MLP neurons of a small language model. Each row is named by its layer, matrix (gate and up: input weights) and neuron, and shows model dimensions 32-159. Each number is 128 + 24 x the weight over its row's rms, rounded and kept within 0 to 255. Numbers have three digits each. A neuron's up and down rows have the sign that makes its largest values positive.
Before each neuron's rows, "fires in" lists the words (lower case) most often at its 100 highest values on Wikipedia text that the model never trained on.

fires in: "there", "this", "which"
L2.gate289:129118106146120108106158174157079152106149140126141139132101100108105145163141125132148115119135093155133123172118107129155133147139151117080089086123137125157139143085185109148148149130132158120106117148120143135111099117133137136090154129091116122166105093169123111166105133122106147122154165150114128136149169136113082107132113094177094139105104084126149145158132118156169161161138
L2.up289:147107147150132143093136134111089138128149119139136175131125085119116143177155110114145113176118120138126121142106118146145101142104167124101121123086121107113173142087153123128112173106132140127142121154153120116183144129141143135129165119142115120113128125113134138118124151145097172107169137108094099184117180099108119100117168095166078163114101097112132169170150141091134132167126

fires in: "in", "to", "of", "van", "no"
L9.gate216:095118134143137163112153128150136090143164116111133161108142106143123124103107129136110157130148115112148132126138124145119143170105096106114142108127141134134152135074111129164119175117091100101089141118104109132098094096141114138142146150106151065150160110132126119108152101113108154081132151170142116099129131145146148099130121110137083119085165136111119129117138158131181165118128
L9.up216:109119180094147105113142137160162110181152151104148155081106129145104136111138162145167109123133118119116117120130129057127107146108108145119119098172146138108129122127121141149163159130122117098148144159099141145117118084140108145097151117106153132085147096163163144099120122093136090113159162131166132118168127133165119126085139122137129135129109144135139173117124089120163102095124

fires in: "had", "have", "him", "having", "her", "got"
L9.gate481:112141120143049130155131129117099145139118121151072158133160137144140151130106172097161116166121139139139120083099135128122103083147117075103191114094173125118145129145106137144161179100129080141098144119142130116114139098103120122131129120133088133180160174134118110138102104158156099130140108141128132113084124099122096097107087140160133103129126144076134090133143117127117122124106
L9.up481:138145146134115165121144125124028145132127145128130144134138091124105105147098143124102101138073104105169157052106126140108084115139089124120093146120110107111204125122127101147122145102091108144124141149146095115137143137125120116113078130105136144154123157148164161100163100137122151126139135111108171122096110098096139121112091114095157097116143143127153122125157102115109149125158

fires in: "8", "9", "7", "6"
L5.gate142:164164097124144158136155148123076145131150107129117158134149096151081131130113145134149125103142151192152121160126155115136135105132120136128144085151161117102131110103127157099132126141168138143123097089114128170095116134136110096139109113117135122125157116126129122084077097142092116094120120124150099137099153121119104138163119137182111106117142142063159096045142120131151106118130
L5.up142:156106104177118140117155107178129108129140112124129111161112130128110109120104119184146114062136135149154101129135136124158107086098101153149101143169091170132116126111104098143137151135122101107106164154169107134136139151126120095118156098150093099149163106149124146090111121093139164075109106129139150114125148143135155095083099149131115129135121131099125095107127138105154073113163

fires in: "of", "website", "on"
L4.gate132:127137106141132129113127133090146104130134146172098123143114135148113134075120126135098100116112119132100133112130167133105111141121113115114146138140168127114143073053132102118132122146103114189126106135145162102109162146134066136198107150136132128151138128132140129145105143165129116163110089101157150129126157117140123075152117169152123159078159127143139068115125143103158115108137
L4.up132:132133128120174131127142147081131137061137126150145120151129128123094154131076125141126113113098108130110109159146120128140137112116133120092168134154112141133137058106138103106161115134083131168110123159129134112115135126134104123160126139107151190103134108138155108119125126200163103111135133116131131131105122114168121123119110147153132162091153153130171092120109165141151127134109

fires in: "usa", "players", "arg", "jpn", "aus"
L2.gate328:118130112113136104172083123119116142129167101155138122135122109132116106079100139127092133100131150126168124094117137104124154116176112144101134140141128120100164101092176166118107096110114102108098121103101102112147120192115137123149120131118122129113158132116165135086123116149180131096119147136075174158122116140098142149151150141122187158125173137182153155129147114114132132142133
L2.up328:099147131093107091088130102112093138119114168115150130091131119128112129183119135167130123110116143130155125146157120151101127112127148123143142094108170133108113127137084116131085114137141116109110124098095158134095121131157095119113134100076172127095156105130113131137137153104131128166171131128112102141137065146108179167086133094129161138123117160103069090155154112134175151148152

fires in: "during", "of", "in", "kingdom"
L4.gate71:131108152166104122161131150119144123096141128122111060122146130114148158112122117124086115136141106085162133138106099106156100097144117123108132101150127131164132108150152151131116145115119115125119156101164119123102092146139082109153146121119176106097131105131126108073115105138143109133102095146141149179085106117128132126107084135127132148102159119128119154122127095151105100166143
L4.up71:127114100153137113148118109112111093119131141161145127134121114123130151093105123127143097063109093169147097156146142177150095116111123147076095116168130138139107127139137095138152125145118145097117144073136083135109130163075132103167144127144132134111162139139176097146092144143172133128117085111165111131095128081120177089137124126119122161095138120128153130153144137110157121150101

fires in: "has", "have", "contains"
L6.gate407:142111129135137155100076141095096129149128103139084148124161104153136148132087106119105093131102124144171114128072093106109152133091131102101124161127133129134134082112134165103121143149150094160148129096124132082102183110131127134103168098165116132085134120140111120123151120122132174144108128124174096136153139127140131135134119123102144148164130161112145126111149125141154144094063
L6.up407:112117112136153131108145124084133127162138085164095132139124116136140157112116101124082101139114178142132089097108136139133115148134145103098104114118101135111185167108145170153164169134141089140141108124105124121116160143123146136103156145133141144093127120147121121108147083125136156148134128141145133146123162133158121118104116140102134103167112100138132137130105130127167176103089

fires in: "to", "of", "at"
L5.gate162:125122094109140175176125151104140146144165111126133118089145136194117091141117191158128107099149147141125134099154142097157099156086131126126124112149106121150086134135155123158144134136106194112118089112118123105112136096132164150143109151122117138151153123117106129068146151141113109122130125101149096089127134174143148141128129119185160076121106130092131147113100137120116131140065
L5.up162:147152141112148191148119171112158173118115133130166164130109113152114140141158181164166153091149129102133105142120134081178125136134126130106099127161107100145060137178148138128159154156101179099127122142160130158154153142118142169119143137141149133165147134130112146137155164110168133115102094162136117125093165162134136129128131142136139115084141149073108171111121107126140131127132

fires in: "had", "have", "has", "having", "t"
L5.gate411:089124096135126150139140149132119120164149144127123138152108112151174169095108141135130129142107111103115130159076113127125115137139077084113154163128052146123105123163143153160120136124133115123107085097086117170145121167100133162089092121104123179130102139118157132139114134118107149143116086152143098120121118089123124114129102149079106115164120135130140090102135104140119181148085
L5.up411:122100126101168136150117137090109121117137130153096126065113098100151106163130115137122087101128085156120148090129097118114110095160094139092143155109080089133091112071111132117125143117162180187132106135141155137107152106121147089100117114122104138101166124106117113124143123100145176154131139135138139098150158108103121124162097131139160163092091134127126136104132157148124136115117

fires in: "a", "of", "to", "on", "chief", "as"
L4.gate420:116138149140128124101122094148141128109135098161130142146140122107168120161129120126144116152129075107161147104148100101154118151156107137136149172096139092163166106150125182099153138128135122147112175183161116092139145149147161111119145128145135134159127119071110150078119157106117163119114100143136137131148102147125129149122173138165082117163149089125082096178119138102154150087097
L4.up420:121129128138127111134117117141163093153114108143090109134062108135162150147097136161155101141124137141143134106158148149140137117153138159131158147157156092136110180151115103101090165127135153162101133137087071147144098199103145147127116150114112111129121133140091144118151162078079092126177117141132120118113112126106180146121079136092121155146136197129114161156145100095121129143140

fires in: "of", "to", "with", "for"
L9.gate108:134106124114147118125154119127104092176121116126191161079116125108147109157152172120126108135127098126171137117156087151153125093130087136136178106115139109161137146135158168123147139147047154140124140123102150110083131135134135083142146125112134158128190136160143119114148120124118107131145139113164138141082112094121167136128096106104121112104111144144124087124089134158174150157103
L9.up108:137105116138127139075142119152082106137105127098152114122124140147142109103138104114159116147139084144165121116122062141117121092103068123130085138139139100127121127127154141135116113101101144152116146167160089119158164099158133111123132082097108165121147105120157137123147124118103113143162119143185106153115088096151126152164127132123158173084098116103131087124107118131139171121105

fires in: "with", "defeated", "of"
L2.gate472:110148140130105147119140152119135112126110112167122143153117115134078088175131124111105118111131125139125179096140072169126092134145130123133150139178137114137156108082115132132158154097107100053108141106143167154149105108142125125120205154099149095165113161128100117105126142102115117125106117123098130160154087162128125133134118147109122087177146117139104162092110135076100106106132
L2.up472:142138080103142078152112116147110092136164106111110105149077129124114115142138120165101129082138133155103130160107064160114131175129106114155144136145147117148147144126154131136149138129129177161084151150114130139133127209124149105138119126153136151093122094116128116110135120130151123141060125144128160128128150138146120158103119159131181093098140114099153094074108134164082099114156

fires in: "however", "later", "day", "election", "there"
L2.gate60:109140113102122146121085145143115149129108146173124136130115160099106149148131118116090114155136120168147116135145121099105104126174141118137122152104129121131129122086155118135115142155144109104082106165086126086091104132165152095114167127130134084107139104090138143134133121109130129161113106061129115155172105137198114138141149132177134101141143055163128110147136143176151168136129
L2.up60:157159113116143120178164149132140172152108139148172113136094156076116126141132133104145131148137120099121152147135111125118122104162123079087088140147152096130121141152126144126113100151149140127140084119151150118117150151117154122124119127102133135164152065094136124129103130170111169142204106114141112156109150141149089112139142116163093140123153096121120148114129119181126110141133

fires in: "was", "were", "been"
L9.gate364:138143135168096145136113102168100137098091175146142159118108129105126095153112121103164142102084121109092176105129132165144106156105127127150103138087162093135149128132180117129079123140111101093135099093141144144125137120126164160130130134139154143172181165092142124121121139160123126144110132094139103110103146131186099107117140102181080123108129154123131171145099122095117128096118
L9.up364:128119136152093126120146096154149109112135132124098124144130187154113107176102132152112144123119119120108110109155143111148125109152112126133096121125144100093125146148101092135102102135103073113140152084110150124150132128134089151121137122153130111142119103178131127109138133128159111123151135092138099125103172111152147112112157150093109142136119147139145125172145117163086104093134

fires in: "which", "that", "they", "who", "note", "however"
L4.gate108:148173164129122149143134141123130084128144141147048128150109134113104119131161129150115137110067149157148151149142173112147086129113119108138153103148154094102092161098154106162111090192129150124081133126147138121137130164137132132125165096154119113103109124116087118142132165085129114161151129111160132155089149124139130083149157121118112131132128128164132124154103158176097154171171
L4.up108:070135140108124150132128158109155133146106124211138099170145121100104161132119094145122171145153126168167119148085142166127068125110131142078127158143101125099139091101106087147121152169117096103146138153130130156143149138114156147150123142151126144101122099148114124116142107118139135133115120131161158167136108125138147108124131090082184138166134145156146101134061140108127142117157

fires in: "and", "it", "also"
L9.gate308:110106140157126109109126140120115164146146095155127136144109152139153087119170106122100145125092102129174103131118106149158128088147128110125146119089125183129112110133149134122129092162145136113174121152131105169117133113154108126102102142152135136106182126106146122151111118126142138149107096137108137146120144141111148107155142124136155125178113168160150118104096109112135150142174
L9.up308:098113137126147100102125172138178122119107113133095108121084138152103128111111079121101144133162136091133131148188150125111129155108108129133104161095178100137115097147119116121109134143096119103132136121130183151070110107094150163112159139104123126126152145120116150089137131131150121119174140116130108123084157112138104132173130141113175203141176154193145161168117126107174110115094

fires in: "their", "its", "whose"
L2.gate298:089118157141141179145111120121137119124148184126104133116146082135092156138084064126108095159111144162121152153160108118148122117109137130164163134142129138093116140160152138109148115143131138127143140117146114127095100158124102110196163151125137121135113127133125134143103105131130144126111118133141124123070188151134100128117126112127126157118140137136124163165134126142115122115153
L2.up298:074119144133072129142112121093096151148142107110164149129121131153153097183130126138147149146156074106114139111136100131121122090138133144120126105120150131133155126120159120101142133138082124117130129193129098103109133095093085115105102135161122124102115137144122131149078096174119153081130080137141178155097110082140148114109135131177144148151126158128113106107082136139131112113130

fires in: "of", "in", "over", "than", "among"
L9.gate212:125106105143139148161114132102131126160114104191119160106100194127146171160130105121137138118133117114153157124145088103119123160131112098147113123139139139120161095149143151103117139126090098135154167108151106106137155134136181124082123140145156111062129136134163116116132134160129130157092130131132141146098162097128142087119167149138071115136136148154101106110122137149136125093162
L9.up212:125114104135142125094149121142140099136138128105148128118104129106146109094157176145120145117116120127127117152118149109090161137099127087112152124150130138121120123144116129098085144096097099089160104203145142143106115094124075132146104108081080168078186110177127133121177108133103140128122114122176137079118120141113118149101132139129149162107110158121124110128088095148160138172101

fires in: "her", "his", "their", "s"
L4.gate88:110109145113110134096139136115104118124132124147135143125139102168104085109151079169113126143121127146137161135095130148135122130134142168121158125107134089100077126150125181129175131165149159152126121162062111106079123124126122143158092158094154094152118138121151129160159129155134121121159090100146115136128129113098139137128135107139096162116121099127119126134118114078181101144153
L4.up88:098123130146128149104126130107089115120127109128118132143159108110100107115171096117135132123149125125136097122109113160131125131153107124147175096121135103126101092163131155177121106137103130164126113164105092137146136129116138132132102119096173076141131158134132129154185090145096126102172140163119129104086121137149100143084094121139155155118119125193154130150145160129188104147146

fires in: "in", "on", "of", "with", "among"
L6.gate174:107115145113151106125112152123126146201099165114086151132099114116111139128142147106159127140122112110124126150144123102106134107127123105125193112165161167119115144132191099138148131087125090115135126112163135122134107115118088127109164120111109125110145115182146123142138104126135133161142134152086103160115112123154101112052178104152112139133101112106141074135115127128160118099143
L6.up174:102106144151110155126129132114156120125087167165139134135094125123117147120134119131123109148135124110142126124124114124119130154138136082113129134117133189119110116121142098155108153087191129135123116093098134130147136078108132145081174115095120142102150116145137149116123098142108094166145098114114144141153092119114112102089143132106146133136138100130099109115093162103132142136122

fires in: "his", "of", "to", "from", "s"
L6.gate229:086111127111144127105089119140076128113124133151120174106151125104122108156120162138134118148136121130126117155120153095219148119093146132149143126105126149120124133160170135127148184103115176132093120134112117111187124117143135107155120148110150065128136131143081133103146151119102110109136115146155163089107143117159131106118141109173132120083159113122134093131118103142147136121118
L6.up229:109097114136149180108135095153114134091153109134145128094130091163124118145097097128128108114138081105124127121157119124140160135116108139140108088144113176097129114153131135143165120091134148151162151146116075130142109128130114140129109126108093079137093111130093137161144153136191146095157113129122128093096141128120137124125105103132147162108136104142130139114093122132123092149093

fires in: "after", "in", "following", "during", "under"
L2.gate377:136078128164103123113144149139127084137101060063142123102133151134144164160115135127079072187140142058146121118142119138148145073095138136100118131123126113120124123108127105128120125137128115083158172129121148131139118148140124159115137118124158112095123102132191117079077144091130141124174100138106143125167089135102103137115109142123098120113131131169157146125106142143173105114140
L2.up377:127098157141170060153167172125111130126161098135121133134135163122143118131117109108121113107096157116145152104131094112080094171151117130136137115123194131134146140112124097120150084135098115102115130109136149136144157130117088105122099107113129108131175097145138125154114095145178140125122105160119125199080157132132123138171116149130142135114138118124082138141094108140134103143130

fires in: "and", "however", "description", "or"
L6.gate491:138154142144089158110140069124104138105147162134078183157103149132124106104121136075105137142138087130158151123138114097143123097144114117146159126110145171130119123126146139170136142098143092144110159139152128148134159120098146135113168169098139138126127130088101140149137128121174090175158140068146129124119137106141135162135162153110110184120141119153151108096112165110144122125141
L6.up491:069157144115115118113126137135125114114116121149091122144081151141128103110170122140111120118127112099102177132132122134094106146140117122095148137104162147141091144138150150129152109122084134069157176141088107138130124138079140138125144122112094150107164145095158100141138101154126130141120138117129117156148117136116136170118128078099123113091091135146146178121086104119127092127134

fires in: "with", "arg", "aus", "esp", "by"
L4.gate381:160123110146155113125127121132170138091131098155117146122119088130088121091085116181093129169097139125125168130119111098138146149114115146175147139113147105130085161121124120110110129103125135168138121123095103128101093139140092121168129119106120162095144106162165133093114140107155109147097122115080140151157138122120124156096125112134108115068104129063157165118113129130139102155149
L4.up381:144154097148141115099143075109139142114123103128124125098151107086141134163125107097066110176085134098105161143125130110152141161114142107106157127136176122145146136069123136145110129124107125169141128132064171150142097127108108136106130160107145090145132115116109146119109138130154129137089129110122118145156098125139117180105121129130144103095097156151134140146124140122088137101174

fires in: "is", "been", "was", "it", "not"
L9.gate214:159141115163145112124115103108095133131116122101123118135144105135137162120136169110140125139107127126123158087120096136135074190135113119143137156154124101169117169086146116112113110152133119109176160142150101102132157152156126152158149084096097129122178129133113134104183119132136134122151125149088126117131110100135121104150126127156188137141151114090144142113145156184139118169134
L9.up214:199180141149169118149142063143085123127110139124103066101148120151119132130092166086110135131076129132153128124127119117125105148090132129148140126118195137108121116085141086102131106112098094111111145167112097108098135125139122060113163134116143117107117126116081141124125119133119155141132125123149132130099141100111118134132099167145117164140149166117091126150166158168109091139157

fires in: "on"
L5.gate409:105077116110090111176116133093095136149119148142111159124105130116150167160127144117089108124174103137158116125163115119090112117127089154147118120127128100129112139105074112141130152115088144096150142175110117117120162166084113113155103149120098139152141120171166133171137073095172094089156179110137130120110118110149125151107120117158109141124074112129111105110134125119124116119141
L5.up409:121107133121123133131134110106130133131089156118128146111100123123175153158162159129113136137143055186107169120145099130123143157158149152135113125105161117131057086141111151120120186126119149071155103146082096116098123132115126090179082130133107124113137103124175121197150116120137128146154148131116126163087139110134131119131176134115092153153108155160156059107125150133151150161150

fires in: "of", "among", "malcolm"
L6.gate92:141140153184118093107154113027172123132149104137193139125078090086099130190083100104163091127144112129151147128154085136159173121108120152091119125123168102145114116124131125118151129144113113127107113109132170143106135122153160143089113163123107103138115144152117130139123105098134119144120123132124113125106161106161161084079107126130126115117100136113094152105104148144118098122107
L6.up92:136156130152121155106115147091156140132172077088130157111093083107154131128133121158156160141101128089164172174116102138133122156138124081111113129118118115130115111123117132106147110123114106122159129132147158096118092094101148116154071147135130152081141127121151132167126128132127153137111093116171139116082153106141157130122099128107154138113118125118148124112100150118159115168168

fires in: "in", "to", "first"
L9.gate198:114121148139157109115150102169115108066165123126110134140125125152147141098128127129141122159104152109176125100124091136099150100102152134107136122152160129120140149130141096102102082123122121111093128113093110120119099163136130159122156143104110105069152128111122113130142127077116080140127149141144105171141097129118173106111160147144163135077109093097110110086126125135139111107112
L9.up198:132113111108138185169139111182113150113141143132086124119136192141110123140140106148113089170135164135136115124180183064122092185149071162154104130143157124099118133135121129137108115101150132167122124133140130128172107148127107138101160136075119123138129100160109137112114123149149098122129092127148166101188150127115131148139080126136119099076155128133088163140147123111157158105134

fires in: "both", "those", "these", "people", "civil", "treatment"
L2.gate457:122100130144099075134108132121148108158112158119059120087095122116137132152117114123121147134151145070149163123112132173150116093138163157134128159126133115115111140091196134148135115134129115101127098095172105142114082144102136112107146104130137107158132096094155138114096102156119100127162113162125116125118122121102129106137178104142088137130119151110147076152087134123127109102135
L2.up457:152108146183117123149144147128121093128143117104087137105110155149135179113121109114129101126121143146162129129109107129153167099147122118098134136109114058086138132119107086120148116131133117103126144098133141160126151146103146070126147111139119118142149122096133128082113106136098174093111131112139155130136142152128129135095182130106134101122122129158111165117104151160074133134108

fires in: "other", "which", "both", "october"
L2.gate226:089160088105127161123145112107108123076138169094094128132132157099088108119199155098138153140156126102107118152146165121162111108108167050126156113121130150103137161094151160135129126114125135109111100099183117127135105139084095096183090135120099145124124128161110136125119135165170094154109118129149122143104152100149139110152183128144144160101143152136186137123121152143126121136100
L2.up226:155106089100106182096128115094093173091121159085112096120123101099137112134166138108106121172098125100093103147095165117153135078122122079164132171111123116106124136104151141151108142134101148125115121120185128139154130090123129071155098091098135143120125123099155117121101139165142111110137105104105116078122139112155099123097146130164126154072131157116142121137108148129071145127082

fires in: "is", "are", "very", "was", "as"
L9.gate118:145138065087054097162141128138107145107117082153125147153153165121135138143111137101106155149107100181132130107147067102120110116162111155148155136116140111157122119085092105135108128100094090124142121121130102130089124091128124110103132094159132102144140134124150121124125105109115176109148159096162084097111106117112130128136118125139145129162158128150120106143135165124117135157154
L9.up118:134109152146133163174125063149130119162127127102094148157153175130148134141112127117104122194104122138093099092157102128131115114134098118138128145134171092135153119133089138142137158114120080122123148085114110106132125081141112139116117112111106092137129194149159141102123130150103222110147117126146113135132136105147120139172136118116129129161088115121156137145189137106116151131110

fires in: "one", "other", "woman", "between", "he"
L6.gate160:115121144127135114119123126149133148090067115078122135137097124114121161112115119103112128135135121115100161121106100165120128143077103136126095122140111146138098125122121147127161122157116099147131073106145154082101103132124148103115191126104179133127126164136116120104145113101152124135123129143104118161166092113140148185116125133135125118169161163132144089089091127151116148143106
L6.up160:082121120100061139112115167103114162116128159119138154136127128153127119112176109103148066106095113132164130114094150135144117126133162131113138131123111113085123133172152130128099165098130116139161113129159115151138152131109144111123080112145106154142141107158173129105096148105165086094097165157153162132140097102120116139104144175098140101130140140169149125114118163168128110108114

fires in: "he", "she", "there"
L2.gate92:155127166172130152143126110167073161138140151118129122133097112115123093139123120161117138109142109127134132147143090145157119132133179138114117108135084154119137103122133121124134128152137121093116105127126135118112152150143132107139158182118142131136158093149134139128110126133139104082175128132112085119139150135090125104182175171114152099138120114136132093136138135122127094079103
L2.up92:111151142114100165131122134121148119146160138175081157121153132128097109151095136115112118107115089147170120157151096142170120088125141139091137102152091102123151126116140120140121128117146126187134146081113087147131142164165142103131177141144118145148106097081162132124113147107139126134155130141094141158101118141153149109131140095148137143111131122119103073162097191172147127098126

fires in: "would", "may", "could", "will", "should"
L2.gate277:133158102127083099124173096122118121160194131121133142068123129125127153163118141139109137146142123134152154094137116111118127158167094132097133115125090107115141141120091121148098094142155117146169131085156131138105137170100096127154117127101151159133141128124116145150116104119120146163162119112139144139120117111110148147156116111145105145152142082209115162169122078123145164127125
L2.up277:130101106120135126088130101144108104105161143143144158087112177124163120135101141136130085142099138130125149136119152139132142110146134132085146153113125111098104118104127141138116115108137098131166084114163110138086150145121093091117096108093076111171152084133153134149147091120120127161150122175122152134127143090114147112121109103160130109128152120196137101148125169145113110135107

fires in: "in", "on"
L6.gate217:132096161106155164168134123120124082135115113147129131067124148146130186089117128121085117159151169168155148109122161126115130129119149095117152114093129153107071135149140145133111092138102148138134107113122129133139143104086095125100135058136123123132127130197104131107131128108106124109129129104086153104143149121120136140136181149120121155112123145125168137096121188136140122116122
L6.up217:139104178130152174150130125154105080123119141129075128097121126115104125118140138120129134081092109112206087084170158151127104116138171102103147141113104123153138170108123172138113129139179148110139111149085134115161149129153138129157128106141104104112167096158176146093151150118109118140126179172124088185121105122118158118096136118115072150141105124137130118097118099150142141114133

fires in: "would", "could", "t", "will", "to"
L2.gate291:103152094143122112117180069160134113123142096103143129162139144083163106140114131134137106139142104134134113118118122120116113146160125136111118153123137131131164097140113126138122142133166125124165142138134107103129163153125085127131107111121080119149134106096121113176146105102093121160095084131149112174152136135108123123143113096127111100162123106197110121150106060153196143103124
L2.up291:139118117118130150114138141092112111129106162153116133105108133135112111128141146116123119121167126151142135105100127104139108140129106125113143086147109103109100159128114153091119064116102104119152084101196119109118144142093146150109101115102127079167140118119116136164142154103090107166135091129122153132094141109081138141150138122143140151105126109137135118125126144114126112145104

fires in: "league", "cup", "award", "championships", "conference"
L4.gate250:116146174115140151129123135132158148088084127086144135141149136113081101109109102159086147082117128122118180126118100151129108143131119142143133155109132146148144160158112120118137140126140118099082109121142114081127101100132147144133100153089110117127142109181059131145123146126155153073128137103139127132133112141128096096150128128118128151158109114109081129132083063164113137172127
L4.up250:119152134132135110131181144104136135129160130180123138175144148111133100139139150143084132124120149074115156088106164135103138123081115151193145183125158151083102134106117126123109131178132156133124143101125122111116137150081156159152106079156135135162128105072125137128150130114128096091135128173142121117131112167130128097131109144171122128139145159123092118125117138144085085120126

fires in: "of", "all", "those"
L5.gate373:149088125151131155129171131093151121123117119118152147131086129142138135136121122080146122089151150157145135152095126127149123126094110098122134135130144102094125139132122101122147094119149102109157097097162111108116140107078140080111109102105081135107112095137108153082124120113165116182128111114105128161123150125126121161131144153070121113143133128095097140135117151106117132134136
L5.up373:160086155151146134084136112051128121152126116149127159114093135134086102157141116109144136131156115154130160132102095161119125125093163103106135154101120153125122110109163100131149114170137107119158108092169156149130142110139138118141111120068100124127163113122101126116105101140115145169138103108131100131161115114167150149127122151163137156108103150148105123151105162154121108133116

fires in: "also", "office", "name", "born", "area"
L4.gate400:125121134112130128120156133149136163114156158173132181172135130107093121112093141144136136111065078126125139171114121106139153136131092096120111098108144126113149121136146149113122112124067140132098157116202148114136144092127129121130145138128131158107126135106135139142155174151094129115132097148134126106068101150161140106073135138134138156114111141104134125130141141116125107086111
L4.up400:112123103138133163136126142132131130122136107113133106111146123119099084143107118151117132122127084104120138173087154167165123117139140157114097118144171116124135132151131108101125108109084090107126182117166132102156118101087144148142121135131107154128109149148110152077129111149128145106101163161129098116137076140161134081093115082127129119124081126076105145111143129047168121075118

fires in: "of", "in", "match", "for", "election"
L6.gate39:124115098121107130110138119151148120101123143185110107148153122139118163077114144120100106075117136120126122175112144129121075133155137116134109136171085163165117156132160134128098159102117088145152125131124145131111102124110097170102117114122112079131125079187177122147090136108155092120122153132067120145098106140129132092151166171118147070136124122114111157103130115142115158147108
L6.up39:110144118115144132083117159100097108151127117145122130141112144131072122113128129159153114100095149139133171154143113134118136127122088123096137093111112163164079094100138150088115121113141128137133136094144149149132114166115101173130134115106179132103153077124178128121114139130106135161138169124138149123131163151160098124133163126111147158156153140134142116094124092136149118122129

fires in: "who", "that", "he", "she", "which"
L9.gate448:141192136099144084151113127110100121124110147124104168136141148118181099122127121132095143106116156096131094097140165141135125170122108133072143135109156151095166107113099121167114101129148135140153127141121109109155118146140157097130147147131132157116104165071150107123119136134101133152115170139142113178141096131148150103138132173103095119163134116124112140121072146106105113091136
L9.up448:076109085108116136099127135114135089124124155129120141104129101155133156133136121122111166145114097149165111153163128157145132089108147109135076155098128168128157119135165140145107137149144127117169109121088138144125180144140127166125149158122129174114101125119176118145122132099143163107125142137133130121101109121148116122095133093086167170136154124156116130105086174123141109136114

fires in: "m", "ft", "of", "description", "mm"
L5.gate500:139154111147114121193137109113146121178125151149165151148123121115095124139124138129133110167143095129127153123096103100109092081104069137168138110097124129182123126131116130127103130153084159081109133150127108110146174120104163159131119147108089097134122092090112109089129165136133192164108108137140139124106150146112113151118152135144110165141156096144132143108130161168115150105121
L5.up500:090121118125160149108170136137086095164121095119123153107118119130114158113116125112095128098135161102137117094092155128151085123076107113114084173161125105109091104071136074124119175117136143135112131183139109127112168126110144124108098100100095140087168143139135116142141074153097162149127123129109143163154140122147070141168167133128163143120145098117144106089094154120096109135156

fires in: "goals", "team", "league", "hold", "qualification", "cup"
L2.gate2:144100170045166088124136124138116158082135129116127135111177114155095128141106138121145111114109147129111076108120127119109102118123120135101109103121107109091157116155118143185128098085148134133136110095141142080131128116107118114151131154128148151156104120151131128153097097131140087141148110135136122107171095118143105154113157149113142126160144147132176094152113121134117139120111
L2.up2:168139165132174106107155132118109145057170098111080094087124136108121151122106116111113125141129150115124138116103120145139099130123118153159117125148124115027114118140108134164109083099157154153086170125097136112110127142099088119158131157109190124164107127145118119102130137142144128132145157144101109131129125168137120151145154122125139143117152111113123128124170128193133136110149

fires in: "to", "not", "will"
L9.gate100:133151115137120126126144132136151148145130143133128163113150123128126095094140149169168146107157143120136108079182156111164092108160103132108124133127096093119089141140165120143142168102146134139122152085096094118095138139113107123107138103098106162133138104173098134076129182143123116141123127109122084167172134135133138151124139102125132120060123111134109125128132140119091105137052
L9.up100:139132161117103178093175131174106145100155113127128132100148123120097111117108082161157080144185132147152172121151147113190143157155110163114125153136083115135130134126156133148131140083094132097133149101163144172159154129123082120158189129120138142117104119087117113116134124103121093103127101134136138129112120106106135145124114136103137104091157087125140145166143084095148120130094